{"num_hidden_layers": 8, "hidden_size": 512, "num_attention_heads": 8, "num_key_value_heads": 8, "head_dim": 64, "intermediate_size": 2048, "vocab_size": 29218, "hidden_act": "tanh_gelu", "norm": "layernorm", "norm_place": "pre", "norm_eps": 1e-05, "positions": "learned+rope", "rope_theta": 10000.0, "rope_fraction": 1.0, "qk_norm": false, "attn_scale": 0.125, "bias": "all", "tie_word_embeddings": true, "parallel_block": false, "init": "normal", "init_std_qkv": 0.0163, "init_std_o": 0.00408, "init_std_up": 0.0163, "init_std_down": 0.00408, "optimizer": "cautious_adamw", "learning_rate": 0.000305, "lr_mult_o": 0.684, "lr_mult_up": 0.653, "beta1": 0.95, "beta2": 0.95, "lr_head": 0.00398, "max_grad_norm": 1.0, "warmup_steps": 324, "schedule": "wsd", "decay_fraction": 0.568, "decay_shape": "linear", "final_lr_fraction": 0.0, "batch_tokens": [16384, 32768, 49152], "max_seq_len": 1024, "doc_mask": true, "train_tokens": 527900000, "max_steps": 16659, "dataset": "wikipedia_en"}
MLP neurons of a small language model. Each row is named by its layer, matrix (up: input weights) and neuron, and shows model dimensions 112-367. Each number is 128 + 24 x the weight over its row's rms, rounded and kept within 0 to 255. Numbers have three digits each.
After each neuron's rows, "fires on" lists the tokens most often at its 100 highest values on Wikipedia text that the model never trained on. A number after a token or word is its count.

L2.up1651:160168078128131117122111139115191133113121127099123134152150153098081135142105090157120174107157171143145110177146133103132110144172120110091133133150124130112147089174123096129106123143137146115116110160180083102133119125130111187125117163165088128116166159093135121131109135146123133091105157121119145107114142139174125103134137085107089117149150107095113137161118130155165125097109134113135137165148125096119123112096100137127105118160106126116129127117171150086083084141109117142104147153139129143115134097117115122100152097132121147172151100175152127151108130145132142149110114123128148116135176108156136067160153091148122126147120115145108112119132150152120135117143153159156119145106153100127131132170117105122117131149108138114108098124108148114127118116143135
fires on: " as" 24, " called" 19, " known" 15, " of" 7, " uses" 5

L2.up1331:146119135124112128090123119101127181164135186144164143142150138110171099116111085132176137104120075099108174168125138136160146126133136109148158121172174116164135170176100136149132109085139135091140193143139141098133086131130109141123128101099144137149137113118108132167089138126130130125140103146080102131147136107119176159127105134109148139092135140143122141114102074106115092161138130123105078142166096100106145161187144150136090073176101147128154166156075141122118105153080137111125127099122114140141123112097088127203138145177142158087111147109116111118144087139163122109118150135137136131161099182102130142095160128122170112151157085142136130142080181083111063141110125147122143135117123138123118162140087134130111142115161095142109117138113116118139119113094085
fires on: "'" 65, "’" 8, " space" 4

L2.up1852:156134081120124115196123130114128094143165158111072153168101127118115125085139144147122097130122104118178166113123101135113136127098092099137130129142118165153115144131130134096126101065099125146109145128116140141154188104142144116161139106164127158124131167083108119119140129119142132130091142133118140126142111136122135121127091163127113118140151127118147118114113160171092090134154134149151137165125146090110100093166132150141120115113090126073152148105116125123086106130136142142145158100127125138073166088105110129141174107146095186138122098145127103115140104147119110162123145112158112074132125160149127139181146139129090111148109113138084125150125109080122144127150136136113106106104165141133141088120098122105094117163132140109092116156147125111149108124122136
fires on: "1" 35, " in" 12, "9" 10, "8" 8, " about" 7, " " 7

L2.up1824:150150132096104086162195125111168118142129108105122131125144173117133126155093086131133140115170114118150108173129154147140140155106140115132114105105086085134107136125090111155113113095148148139130120115160136151142137107143122147125118102135115142108122122128144082099111135085112148155127122107135132106134138069123125131134140162101153141097122078135120115098132083108153095152140128148126062116114139058143126107106140118111158076137092160103149178165161139140124104080131125117091156118132158146117118123085123102120179128143113113123058131141123109143094107139119130151121133096121130166130159126131126138062126084136154128122120163141097156156128079128095121144150156162128143162112111134145142155134140128124127120150133163098150059166130121135107141136119126
fires on: " of" 49, "-" 14, " " 8, " or" 5

L2.up1803:133137164136145098117135145160156125120124097115130114105120150141110091159133131079108081116123149174115079144140150099165159138127119119138170117122162123151138119187102130160131118117119079142122148139103122106137138118093106150096093137130131136129127129203092131152086165109084131117132148148135120128130112080150193147128128142134173125139139129130142109117097109132108116152097123104141118112120107141102138114143097144132137164178123090129128170145116175120130099153103113120096139128129106133123097111109143163100118169115156095130099158135104120107166106143138123122105100149111126112153122146082167095125127138133074126128135133116089132159141089120152146127148114125134176088156100119198144127138089115149116108096119142113153136138122156156121144154142084
fires on: " /" 20, " place" 16, " (" 12, " " 11, " |" 8, " Pld" 6

L2.up1145:115128102139152152118121121144123105098135119121156118128127130111090061130141097156097077161138132157140102112158129148130177136156163147103098125141121168131118120131132122114131151151119157143153112166089142098098139124151124134094144157127125105126175099152121129122147134113128117163151123104129130126120111085114161166119169140126137159143130123123164112098137143108136169157145125110146108111164146100107124181147149109116051108125112123093126144176118152134086143087155102099107145137168135171154124130143150155123119180143165082087115114130139131122148136095145109076111134147076128113203128123113132119121163107118120107098132081100118151139134133164167127122108119126096124148115115120189159164106117108128121135156092133125126111105139106126151096084132152
fires on: " and" 41, " as" 13, " =" 12, ";" 12, ":" 6, " –" 5

L2.up818:135119146131120093075141152143112131110095135114150097137151153115117138170102120125100136098151132134115151147149179141152126105119094131125135123170193132146161146147145075103156115108148153136115136126113155115130153111111117140108163136127118123123133139102154122146105149100109124133106085103093102161118169105123176059142137166140126106101122172115105148135139123121179130118122142130160104152115129086114107133166157120093086094141107115162136140155147088148141143155096133141096149147123117173135143120088115104092154113187150158111120085104110160120125078111112126106098134109119113116135174136156115104140137075129123089138124141125104117118146133151157130108131150117111108137063103102116122151172138089158151134153151143120101102121116149165121119111124124
fires on: " in" 57, " of" 35

L2.up1645:138110120107124161162140129117116141102124133144114178133109170150107111175134097121111115120108148163090125121139182124113120117102114143130117125126111138134128106143121115084163154150093146164136101157094145128092144163144130141141137139143113158118148111165093117137115131109147138139149129106172135118117153128106092123131144089087157119181104122091085140167140143130145129140111137095195103134094070130106099156109145158149147112142078105109088112142134104154137088131141155090082174090144107118139102113101105094105114109121149099147215126129129117131115073074139137132085124136107143157149138122167155144140140126104162120138125084100145062133085108155115130087129148132112185118136120139143148177133102090141161110123144137113084153142133122095117117116125111
fires on: "0" 29, "5" 14, "1" 7, " a" 7, "7" 7, " with" 6

L2.up1660:168184128097126144132139130122141138128141152162092133123142113143112143136098104150152147116154114173212115081144152125111084150110125119119145104144115159127150090094152149149155137127115164130155114136137167126123127103135136138072121141083111118138134141143148102130115124135116141105150120129146122151125105074132144121136149123064158100134165088108164094091140182108109140163102115102171108108127138111123111155119095160135116114116119128155166122142134122130132122157090086136060122107117125103084174170139113145118120133100104153163148118112149160176132102174133119166130143102099127149166134120155122127175139122090171122106088106142127085133109139115149119154098116108137151112146160138171108150138115064080116134145191105101145151154153159134171148134109073
fires on: "\n" 32, "-" 29, " |" 17, " in" 5, ":" 5

L2.up776:108113116132128171124125132082170126089133118104122132120122135110067163111131136123107152112119138114075118127130122153075127127138111142156112151114164132171133111113138120160122120132104113138135108111105148161148093138133115122095155131117151144125147089059093137134166151131082142157133113116105109124120095147103152120115150150079106124131156123097154131137097114135118175159143146112182123148103134149138108149140140128098139120137122110111153149101096083125130117127131197156099114125148124118166116097102089147112138124131100154113126111159117126157125168118176122079101150105138130153135144136127100099154125115154148087130181117108184104178049116109082137146145100141144148120114150109141116140160147111143078116126121126141128134159117137130083097125145120
fires on: " to" 29, " in" 11, " party" 7, " for" 6, " group" 6, " and" 4

L2.up769:172087131065121142106156145132131094086132144097110103142130132123105096144119166139102106158139163139138185131122098107148119183134123116132129112136116139117142164114116148144136127136100180131108088138062141083131145104169175109114163096150135137129137177110110117108123179159130116158128118107079121122110101130141103103149069116108125116150138126103156088151139164146130163156098151151123142107138102138079119129115136120121098122119101115136078117112117122131120087121157131114089130143133115132066173144113154135172108128148161103143100178126125120101149125127108128136085139064138148155108155104147136170126133120130150125182168113116120104130094137149085117114113169093133132136078179154158150164104090096103108088097137076120075133121136165121147157137110145
fires on: " and" 40, "and" 6, " in" 6, " since" 4, "0" 4, "7" 4

L2.up801:179120134144121120136160114109148141129146122104142143125171108139132073089152098132120146111101166128118105113138138080109107133093141057114135089134132128145097115135155131117146075126109109089089163121147123181139125194164135131151182128168085147153152111159119079163082110134171131111103147111130129106128095118115157101147126085117091110105143131129142123114095088160130134088113114155156163118062107100139119133125120170148113108115139106127117104125111127121088115167105114165124145083164114086144122097142101107069160116161094131122102078140122135094118151136113112140124134101125124103125111103129121130148143127157076099146135133103130134133099154114124157141136138137150125156113152079159125105164113083141097119127099130135116157165118158078149162090098126
fires on: " as" 20, "'" 19, " to" 14, " V" 8, " |" 7, " Pro" 7

L2.up325:149147110159085112097162065089094142141131129113158113116086174115071133124148112136090108150154146140168118144128168164121168127145113131110101151156137136153129096134152138134135130158101137184153126154080112128103121149107146145092110141174107135103125158144120129121125134110138085128126135139149139136167106131121154117118103161139119105163130125119174105104084116170066139157096169165156079116151100079165120105147182127092095128115128103118135144155131159102142124156131135124119110132184109109103118106138106128144125130128107115113117135102135119146179144098136109153129150165119117097159138158115146139137117129144133142130114119143128113119105150135131106142112131094129159118074149157151143100121103114102135144148128138139083101125103093108169105139105113
fires on: "born" 38, " out" 6, " –" 5, " died" 5, " -" 5

L2.up170:142134123150116142144155144137119112135129126086053071123122140157111128153108107102116141125112080145135110083166123081144109127151137099114149138132130158134119114122078114109124073120108133122117122101089115134110136172163111125114120169149108164130154141097156156109084085125157138103103091124081160107109089145123138129122104130106138141081144095109127114138096117155139130100134113127107137127150160121145104119094127151139150141125090117118152153092138081115117127136132138171078133145155123114151111128122143111155169120161068145166154098193135115105138148161085139115142106097140179118119152104124122116130133163165168160123148110086136143113067103115096163077142110130096128130108149124134112137148116142148107137174071123101105138114148132088130102112131107
fires on: " of" 63, " for" 5, " to" 4

L2.up708:188113125092095093146138090112123145124119111133105149147160093152182093132123087080122135121156139154158118083145139099131128110089160139113169121168090130153187140141134146136078123124107144162144137136128173128112126142120130146148102124105105142078160118163128104136136124133097145125102100113130099147133131158142140100130148048097091113144139103130137123115111124105147168136115135151157122099140076140103156140125132154137148145115137092094158136126137163123124093167126111158120149126167117112112138163128130158140120158131080140129186101131148141124146102098156115102116110117124146078083123139124152097134171093116112118099148108125188122148138144148126110142096119081143076114144128137128132080175114112121094100128095156110125123128139131108160109134138127
fires on: " =" 30, " of" 13, "|---|---|---|---|" 9, " name" 7, " to" 5

L2.up1030:148111139133126109152141077127085113083119109145126119100144182115130103135092118094137134142093136120134151146161119132119108138096162109123088133176157111142165130107152107097170151077123125128134069124113167132082134165101140118073158138116107105114099170082122127153129136167108133145090100138153119135111131123135134107131115126164123066117184096127151108098113089151124152120091117146155101140153110097131147109142138142092119159110092115104159132153122135153123128146104135140108120133141115163138101121118121105136175116098148135102136106110122097098121130132158131100082157109127168104102138156146132117089108125070165126189114144127129140110107112124177162122108133125141139078080175134119143153132128117123135139107147139199123109142114129153119121112140130
fires on: " of" 26, " El" 9, " to" 9, " del" 5, " near" 5

L2.up771:127106118112134162125140110139134142092099141140153083120119157116185095130131087146159135120106155106156110144146114151175106142178103164121118135163168116127127095144128121183128188083131155133160095146147153103126137129151181155093124118098108116118150117086147147138116148115092166123117104111048134074106110094145111147125161169100109096172122091105124132098109109107110112140112135112157077085175146089123131149145147151138117129134140119106155141119160121125117126115107116160110122144136116177170127151097137126121129113142113127156108148143110100102127125173152126104087129128163117130161159136120131118092083134069163126167127153165138153104111119106139122120141080112129117087114152134162144161141137092142131147132144162091128133121177130159171114119108104
fires on: " f" 22, " or" 17, " and" 11, "0" 8, " so" 7, " un" 6

L2.up1467:161116102125113159156175140103173111077123112132106117137131097108114135090099152174047179120170166124125106187137142123099118155098128102173112111094119137131102102122145118138119123069131139095109143123152096178134123148129148116122151148101140093124128116102150075111096164135106167131117170129091127097111108089155127098137102139108145136143140081108132149136102122148101113144108152143148105161111144102127092113126127124128173113123103111098124113136117165141160108157116151107104136101139112092131144097117138159098144127164130143126114120138074120110106158163142109143110141080159107148156149124127107172085100174087134137119079148170155152093143117141133158120151140168162164127116134130146122120159137109100120128107132111140100117102118147099085117135121143
fires on: "-" 26, " of" 21, " and" 7, " following" 6, " main" 5, " two" 5

L2.up481:125163153183101152098142067126107106104124154119132133143129129106133056150135138134086113136143138117141155150148112137134151118090135140139128107142103099121098136117119153175134095130132140109134121152139151138084123135141098152132124123096099150132111147127080132125094116132145174141164110147180105114131131125123087094164163103128134131126153110092205149143078137161072111149080102099150152146105103136139090112126143142125168121111115082084119113109106084112105111137099145159111128071139101145137142136131103122115170099153161104123148119132136145124118098130159117118157137113173135142120119139152151163166137138119145129131123127112106107119055102123122105145139147132152129143134124147161127076111102115122115145138162112127097156147115108101163124151140105
fires on: " the" 39, "-" 30, " a" 18, "s" 4

L2.up649:127177151109147155147164169145130123141146109065106133105137126154117146107132087151118104099126138148114166134144099109150132128120121109170114100144168151115128116144167100171116108137172107148127173138139132117115117073124112158091134140125109138126135134130127145141103150186161121189136168157126145121111133112114140103143131166092109175076141070071092116135134141106101158179160087108131119177107147117105132159134161109113121160169099111125093166111142132108129092101118140102117125104142081139138153137107124142133132073173145136137097110132086112119094139105115123145098113124144174148129140102124156156145107117121134129117149121155131123131099178131110122155128091147141112122132104208145140137149131121160169110125105073107154123185149113145079107128108151
fires on: "-" 35, " in" 9, " of" 9, " for" 5

L2.up1359:133106078133101132142174066154116155133131160122126145109079137145136085170166160103119138166101148204111105138136138112109161120097134120109113130139140130120145149127084079152142143137119132154143148169092133131153131112156109099128136121126122131127161131087109143109090154128115135136134124135135154168116111180142149083109137097084139159107138150134095124125107151127160180169120109129115129095114077140127149151111101135155141082151109096134130116102141126144145094162114124130151172126126142132133116131134120174138158102091105146155123103132076152118154110113152108103104151136096163143138132138134162112139143148094166131196144085139154075168127160123116147098120154088140176087099100093164148141123111085142098119111149089155102098143151109111077137115143087
fires on: "9" 27, "0" 12, "1" 12, "6" 12, "7" 11, "8" 10

L2.up1320:132155095109149102092108137134137121118099108139098140093142110116103130102128087118124095129084143149103114136195172124125129122117101096158110055127166098155094135108127117155140138082133110122124122143110149115150128157151136097111164124135130085131142115098105126122100108096142108166110089141076133106117081117120156106118157151123146125134122114133169147115121102149124130175124139115168107156149107094146129139154142156092130149099119076121135137092128103134146086125120173130149141121123126137133114113140126139089169122148143126125153066157093144096135118104147095083096134146110117104146160125140150101094176144130138085135138126132132148120060097133138143098137170131171132109079103119156085138125145127132129149139120181163148137163161114129156112104090145
fires on: " to" 34, " of" 18, ":" 11, " in" 9, " for" 6

L2.up1091:164188084135112171132146126127083117110077115133155157128144071130121092172117127156127117134149155154153144139151151098147100109093118124118119101134091116113161101120148134145163191089161133135127133119165133137108160118122126112125176130120107138140114133129133066126116115141109137116120141116145111112148142102157144136152131135111135148084141105087192144129142147142098167110166133150169094103108123101119122140140138136145144115123100147117133119135109143152111086121117128172109139114175141113155145117145109133062126120112065091095102106142125155099079154184106113140094175099124104147117152100150104181108138113094132110117164153130170138090108088142116136138111172165122124124137142150154160151156103114154105112133132133096127132133120112114108124111122089
fires on: " of" 42, "-" 29, " in" 10, " to" 4

L2.up1062:156145109134114141125118123144092097113149155115111116143134130131114091137143160163147093170151143168167072101150122146102123122151120141103149093154101116155110110112150119151125141134112162125142129148121141128097152130123126155147130126150102134126106144144093111134100135126182145132117107076115100092104131145106129125148104110119142173156123111142153106071104121143115115127112103156124115101139122117095126152117143168133140111125106072079123145133152113148096085106122111155132140116123121112129128119169123149155151125085152121134172139081116132119113165117135130137125100127117170121132128132105140137159122144126109155057138134091130135142053156121130121103148094163163065144123160138149148130129136054159092134174125171099102164115143128108122118119117071
fires on: " –" 17, " a" 15, " of" 14, " as" 14, " -" 8, " that" 4

L2.up1000:187093149168084103122168132200124165131129149136124122109104159109132100133139117109167093167131124135116109102116141136155133132100103121097119132145123126138142136177181137162110118094132159135171159126078146118146106120142101163143127126138091138124113164143122129150073126165088085135140096050129121095122154116175107152126128077133089120131126108136144140090128163116105130141104124100111104149118112101084115106132134165104118128168086114122148118118105106172146053129110111148110153164154105114160098127094118150146182147160155118135116092103128130077161103136164136128099127110141146114147147153131146141136127123109110120113157122131153117090102147169136107161109116112118154130125110133136161103215134130105114119135137112109095184133147121140159137127102112
fires on: " on" 42, "'" 35, "-" 7, " mid" 4

L2.up184:133120143097122089147122111142135164119089117133134093153080137153114093113131117130128147106174172133157129123158171079120119125100109109125100113161132093129141147152106101124131122133124145113132138142150143152075146081091118146145132109117116127108123142138127129108111106122111129133138113159189161150094172079100121111119153147112170143093116121143119113171097149137089112152111144143142117133129111122174121162118150143131124107119098099119171137143128137129107109143149101148140148109164071096120139127106125141132145132127118066130155144098114136114129138136109105103095109133132085154127170107133123131134083133148117120082112137147154120171086098084155162124099106115157143062083157117144121127097112118132108102116161145090104162156131136138149143117166132
fires on: " In" 20, " For" 15, " A" 10, "A" 7, "In" 5, "8" 5

L2.up817:145132104128109170113165078152119135137080091084148164176123158119113141092132125090108165117135110127134132072154136107134113161121103089163164122171106162140144114154118125081152105121171190093094134100136149181105137136127141133123149097120126158130099126100149083122109172144139171101133133127076113125144132139126137142128085090096164151093139114106179132127137128143140138123174121135139105114119102106114063092113125112117142129098096141128163172108134132090118102136091135126121136139124148126123114146125152113138157155134111156123177096127105069084106104100112112145060109137096150116133156138140121156147132100098131117153132120098132144133147133139107139108118177152133141150121123096129148140125127125177098161134123111099103119111113124108085101135159108
fires on: " of" 54, " from" 17, " to" 6, " with" 5

L2.up647:154116116130116131148182119156140168147106136104108092105080130113155161150090122161108152131113092107084131110114164166125137139136126093135141126143122119146146129105132094117103151121089155126128052097134099117149129173105109125151099108092126159098154125146171136124110096145148122100106096092115153172091147140136113102137140103106081111114166149100151115137125127115123109114096136163140148094120124125129148122089112126122147076131097106082097160098119121145122164116129159150131119170098048115171127126108129097091118110151146105136163138100089126110148126142126145126108163076147152130130130127140128125146124123126164180094161105102108088120110101106120131106134156157144139108103127099164117136161118120127127175115111138111121141148139139176126115104090094
fires on: " of" 30, "P" 24, "'" 8, "S" 7, "w" 5

L2.up1783:159104106138079191132150070166102101176148126126114125112075125100140100104147143161119157148154149148122155096188133105115194095099140091115119102147137135152121114119107161134104123092092146131127108133135117100135117139121146140143106100145130138157119156141056115119093140139148110104092101132101140099150095095136112084153118153102128114148164118139185131127099158162115135133099110159155151140151126090116139127139121123159120088108086103120119149134125113136105070123128125129134108113147091156178130076116146128109137148122127068116118139135134120156141168112154161099123154148120149167107138108137143153157111143135110121106126085119124139132118145142127140143126138099125084121108157145166101128105118113141130119120123126149098120160147096122156120142111098
fires on: " -" 28, " (" 22, " or" 13, " –" 10, "born" 4, "-" 4

L2.up1478:139112145159153142168120139101159114138114168106093121118144081107121095146154112192065146121114129121114105088144138163100118180140140127099131135136105130142101108129103095112116164135118178113154116120132104127103133125129076153135173086130125151149099128143136102111126136130115086135122121166102131165149128100088129130146110134117167168146132113153133175111114172136116095168114161098157149128112110108077129140134150143142131167115146120113148153176159137140093126125111161145162158155133096140093138113146167113105119088110102110099131170110122145126122134120103111155091121169132144087130160112141118136128143128123107085162124129136161069122166135120132122168151172146139074117172139114147104084165138129111138161139138173132118160105118132073111096108115138
fires on: " in" 27, " use" 7, " under" 6, " based" 5, "ic" 4, " (" 4

L2.up84:167145100154161135113134161192139100161103136128142149119134096097113101111124128156114134111084141158136132099158140176126103110066174097105136112137132121127111127132093163132138110115110120090109182128111167135093140114106082113121112118095151123125103154124126121108122163162127102140095089177131130152069131091154119161118128109138129094128136091147122119158158116176132151165151174137143136113128113112088111150125105141152153180106123082103155130181141112156113067107124116167119140152163108164136098086143075149096148081129133073115126098088112157105142098126137119113124125162111122105154132139118125130106171142111124123107114118128118136138091141137126089122135135115118155154144124090167112142132133119123089089113116134144108187135166140128142159110148102
fires on: "'" 24, " on" 14, " was" 5, ":" 5, " (" 4, " in" 4

L2.up596:152113138158135149116177132125168143115141122106108143134149166116101112159110126101151123168164098183160118097132135085129139134109140125127127096205125131121091091107105094138160126129129152101130106141130158080102149142098132136119159130120105188142113132106103139183079169126125140118215135081106099093105113134147119156127098103089140133108133119089152127172124149114138126093123105126123134126098091127121107154136109105139100099110110138134121115122145137115132098126069129151115123079125105126146136118119140099121143150147141143161135144114125173127109103102090116141063129125149123090087142158115142140171113108151120140150118097115121114127110134141135180155160200162113142120118090134135110156134133124140112092126146104121106123112135141117157116130121071
fires on: " in" 64, " of" 31, " on" 5

L2.up13:115136102106154089123129112109141088121143128133111144152125140128122069124127141106130080127103109153211088157124145124103163155124079116122091093183144105105147078133109135113140119118139149077139127160123147143155128133119115134108119140160131117106147116102103096157098149111151153133093121101103121102082137146139120128137177151147125117120122091159133062126176184103113159152141120109131144093131098123127157153131159137138094111152092146125155132131195068151126115135111091171151120134127137140082129156151155137197140148183120135128146137148141181131148127110103106123076083128137128124139145144146131140155213126121108089115154131112168093164098109137111099141131164128101094139091114126161184156141129100157125140130097087133157130102145100158170100153123087
fires on: ";" 30, ":" 14, " –" 6, "—" 5, " called" 5, " was" 4

L2.up1341:116122121159101145111152095094110103170103134096105136186117099121137143096090108162139132130110097143117112138108110179095133126104138102134103122080163121095145073132139112127156126178149127116124160148129145136140103150143120135145126135066122100177158118133134101155097106101159155145135116106109155136150145138094118123115122123118165129179124096155182118108136123160120111107169084130131134117136131118093138107166135139101127090140104097102183142136165101102132079119129107099137165138115125113120138100108147118198157152093125123148125148172116150115141125101142146128137125154143153124137121137129130135180124162126134093113157116154153118137059140116112107171125133119128110140141123118138151138184109120118113120130119117182128117124123100122179106108087121
fires on: "'" 45, "’" 6, " '" 5, " ref" 4, " was" 4, "ub" 4

L2.up2015:140137118134129125122123130138160132114116127111089108111080152108133163134108133149110127160121099141164145118141153159147127156146109103154128102170125133106112113129074113132149171106112098107085156140123173080139116112101119154092136111135114141135137129157112127126090146144144117171128120159054103134145144142125140100135116097136113108155127130105145155129107085104078118143123120141132109129154107088127112181158154136140110171139150103101107119171143164123114076092147129102144122122124079128110115134124158111146117103169158091090135189134128171109148143110149117139113178139146147150155132144112149139094125134113102085169120162115140105112108145162115106119131176093152154163133099109130146130131132132116109146081128124132092156115135127069135093080102069
fires on: " but" 21, " in" 21, " there" 8, " so" 7, " under" 6, " on" 5

L2.up1777:122160131174121142132214107100133137069147106110116165194128116166104107141108113123136138117163141152124128141170141119145169154112141165064168117124121110119118155116143119123114124111114102134142124122102129110082108141142144170156149123082075190077154133152151071128124103133156117121138093105133121138103108138119110136144113078116112126153118112113171129154059111170131122175125172149128150081088074116098155126115140132134129134138122094110121137150113070126117136152127166146119145114152088126105153117124109134144169098086129163122144136119121153134157141129170141098122133122140169096131140107149142159140103134094123122115124160148139122118092139103150129142127124172156140114120128131125141122094083101156140134136160139108108163142177109129126129147101114
fires on: " a" 89, "a" 5

L2.up1894:116098118142104120164153118161103103089163123176116128137139134153140113162136148099141167145160106135116126108124122142109110143114120119129125126124154137122113091172111122122146161146133133118150116131123108137130152108113090104105146123146121126133097133127136101098137132148090149118136142168139183170116128105122105156096120118097110138124119129163094143133125122143137164133089102135154105142093107122115119102108162132118162125126098119126112127105144136112115140143120116106142162114153132138116119126142147112127133121133111121168144147124051093123137158172142120153107130158089174171128163141076182080136121127113115122180127130137156109162091137135121166086119101105127142137096148099187127149125092137110135127083132101115100120106108193072098141130126140
fires on: " " 34, "1" 18, "." 17, "," 9, "0" 8, "4" 5

L2.up1531:146154139156124123130166128156147119114153087118079153136109131151076144150117161182125116149143084148126178096149096166095104130091165090146152076160154125122113101127109101158158109121133104125111137121104121133149128111113115141130190111124119169177109128138136117140094142096143153131131118084114143112087138117118146111113076135070142128129144150106174090084143142158121097113115160119131133151096133112120122089107135153147103110107105119154099122118131141102095087124146122109114107087137114128046143140078109077100159116143127096132116207114147149106125111134090116148099118130130145099114165132141121134155126102116092138102143155108112167149159103160137121135154157176116099170136163160142133141114098137116156133110160082120121121126146161111140097125126083
fires on: " from" 81, " in" 6, ":" 4

L2.up1102:180159094093121173096146129120153109126148114095126150143139147128120110173131126129112137141064135159132075091135118155107135152105123113132132096131112094161115093142134126145133104127132157119112146135079092111121146127161102151152117097128132143143140079116110073134089109162117105118163158100119123071134104129148141110146101097103188134121137113096145155093128100126133123125150151124150124094079121115113113075115134159114176097138091156112120158131118122168117121133151096170161140158127113134096115127105074118103139116137169099163160128139101125121113133186099071173092124120125132101155146145125147160097157097130109147096104111125147144141121102143127162146123159142098100167127074108142128127122105096126123113148120143098127150141107124136092122146097114
fires on: " of" 23, " than" 14, " with" 11, " as" 10, " to" 8, ":" 8

L2.up284:142137131154099158132135140120075100087170128155120152086171084143109163138088132117156136127118112136142119111135154129150108129125135103120160085118161070141143139107116126150150145120127133114108142135157137123129132088107152152103100114090106152128133144137143123161108150111111142104155111171129121136139116102145140123132124116111119106140108105111199135134089151117086135128103100107173130115145159144059100164139176128099143115157099081154123138134135155082139098070120118160114138128144110113150135108118124149095127153123124103171163116130109151125174074134103110151134191117152156156134133155135107146135127150090141139121118123109142097128105134121134129150124153145151142116137149085130116061163122101147127110086167151138146183092153167151126142141134094
fires on: " of" 17, " the" 15, "s" 8, " series" 6, "_{" 6, ":" 5

L2.up1048:175137092141122106111150104115122095124144101101117142149088137139076116147108150120143100118159122169129105133142120143158141137105159099150131136173145065109102137137132096101146114110133136129116117137087138124131144138157134127124144094143138129141129107160168104115086183127127081091116115134146135115125123139116155116140141115117110075137120135125103127106169132117109139137115123105117075088155109123114114053127149104112096121129107130150152158140156126111102161146121072098118174112108124166110164109055076100090120129121135105148133110105114106108199088107143134101062126130073101103153156133148144164134132147156095119131120131115120153146100113088151173142163129133124143145139146136152140111163068110136159147115152173076126128116104111142103099134137086
fires on: " in" 44, " of" 29, "," 5, ":" 5

L2.up1398:140137107139115163110152150133116102077135101093096139160152153100179120109102086143133140113125120111114126109137110076080131122119092096124112137117149130140138157139139116128174105134143124078144107157120119161134134095154106148113146113105129145148156130173114154123120101149141127125140112164091147140072103152121196140095128140083122144127161141135137149145147090156149142135154139174114072135138087141114116117146115148138098064140101096125153123146111110091099082144152119080151123118122133098114094114111122104120162132144078139122118128160120127096150145136144138139136105100128129111122160128136141151152133122147128067185178134104110099133114112146129118174142149157096131123117153135162127141118121107133081125146107103164149135107163159105088074090104137
fires on: " B" 29, " G" 14, " K" 13, " k" 9, "'" 8, " g" 5

L2.up666:139155128089117106145103127148086136127086092132141101131101145116144103135134112117108119063136130159069104082169158114127075140102165116131136131109126119143181169150081143114079081137158127113127152130114145127115132162152115103100130145096135103135126128134113105145062136128085126115132120102162114111108129153161138120106154068120119139137107120132091117172071136128144108128144154142139146108080143100092127168118137149111115177162136115129119112102102118153120138112087139164100117153155155106150109121138134134121160140135118128086143093123106172088108107133180132121092106151149148136089157104164133103096098107142093133153157095154165090114166106153141120110111074122177109130158154103147129165173093139167068135133117161153118131127155173156128128099112163
fires on: "s" 15, "'" 15, " of" 11, " to" 8, " by" 6, " after" 5

L2.up1445:099176138153127133142134101099136124133135110105178114129130107174137136133097165120121115138159156158156178136134128144122142128135124101173118099125107138141146116127115141101163066131148155111128146136115101133125171126118129157134151087121137118141139141143110090164140143090116137102123114110137111110137128108132132141158102158139110176121165107072143074151128169146111105108112143132145120106130097137131150133140096071103155076142125130172128130120139173096086082136131150147133169082128115116116144074116122116151161118147131136148141141145125142126140078107112136132130151095113109091105162118100086122133105124131132102110132142124157103150140100130114102124118149155115141183123134159155101129107126129164141136127122165124147113095119110139136083131128076
fires on: " in" 33, " of" 21, " R" 6, " directed" 5, " LA" 4

L2.up313:174096145100127148086148106175121146155127119138125104100192098165113090095101113132127122120137151105155119063154120142158109104139124103135115119162158100170115135098123131146167146108095135139108111167125183139109142159118107155116154152056101138121115107154138123140128117141103150153071094130149130130085144117152138138120096144116154107113160128122145150133158152125171103112128166154146132071149115118143134142131163139129108136111087105138114167132135076120117108153131114147139123147125055137158157162110109125105167169139139135168158163125116137130158152149151107119074140104116159105153085162144110112119104126073110119178151109098135106105077137097140171132138114131159152116136132146108126159131130110130115119116080117133123149133178211145138107073140095
fires on: "0" 77

L2.up297:143171114143095130149119129160109069135131144094118118147098133078136114116117115131093069138142132191102179119144136115180132145106106103100104135158145133140111129130149094128093084089112142152132111108111122106161161105097109159113193107163132193097149188152106113127138160133197125132149120127088120079129108126140155121147138088096133098093150133129124093113114140134174114082126105148120123161115103122085157094146145088132085155134125121128127152108113142103107088113123122150143150112130094093125146116128128127120135150122138113124132125116107109085143106128110092119132119098145107125133179133101143120124133093151143158126135135115133108116107152129158127143119142156102110162096140146170122133128092112162120095114110118103166156131163105139103117134128157
fires on: " of" 47, " in" 26, " the" 12, "," 8

L2.up1527:126126138109137107167203092139121120120128142098160126103124131151157110158132117139106110111132170171172104120131114101144154104104100175163129152110132116095085120167113138126172110133114126084156136127110139119160115127107148151144121141103124133075111102132125129123106120133091114116155085154146118118170110146103120093119115121141121094145140133135177113149112140160106165160140097082115109108151105116132148128121105083172122132163126098152144121132081150103093144104115122147070131098120126105116084155140146138107126128131140112094138112157140104134172137089159114142137131121155109115185166112097123131145082138095132122162121124119156112121154101108134118137070150078116136094143107168165144116125087106151140112135137111132124147135154094169147120139116132
fires on: " " 36, " place" 21, "0" 4, "j" 4, " Korea" 4, " a" 4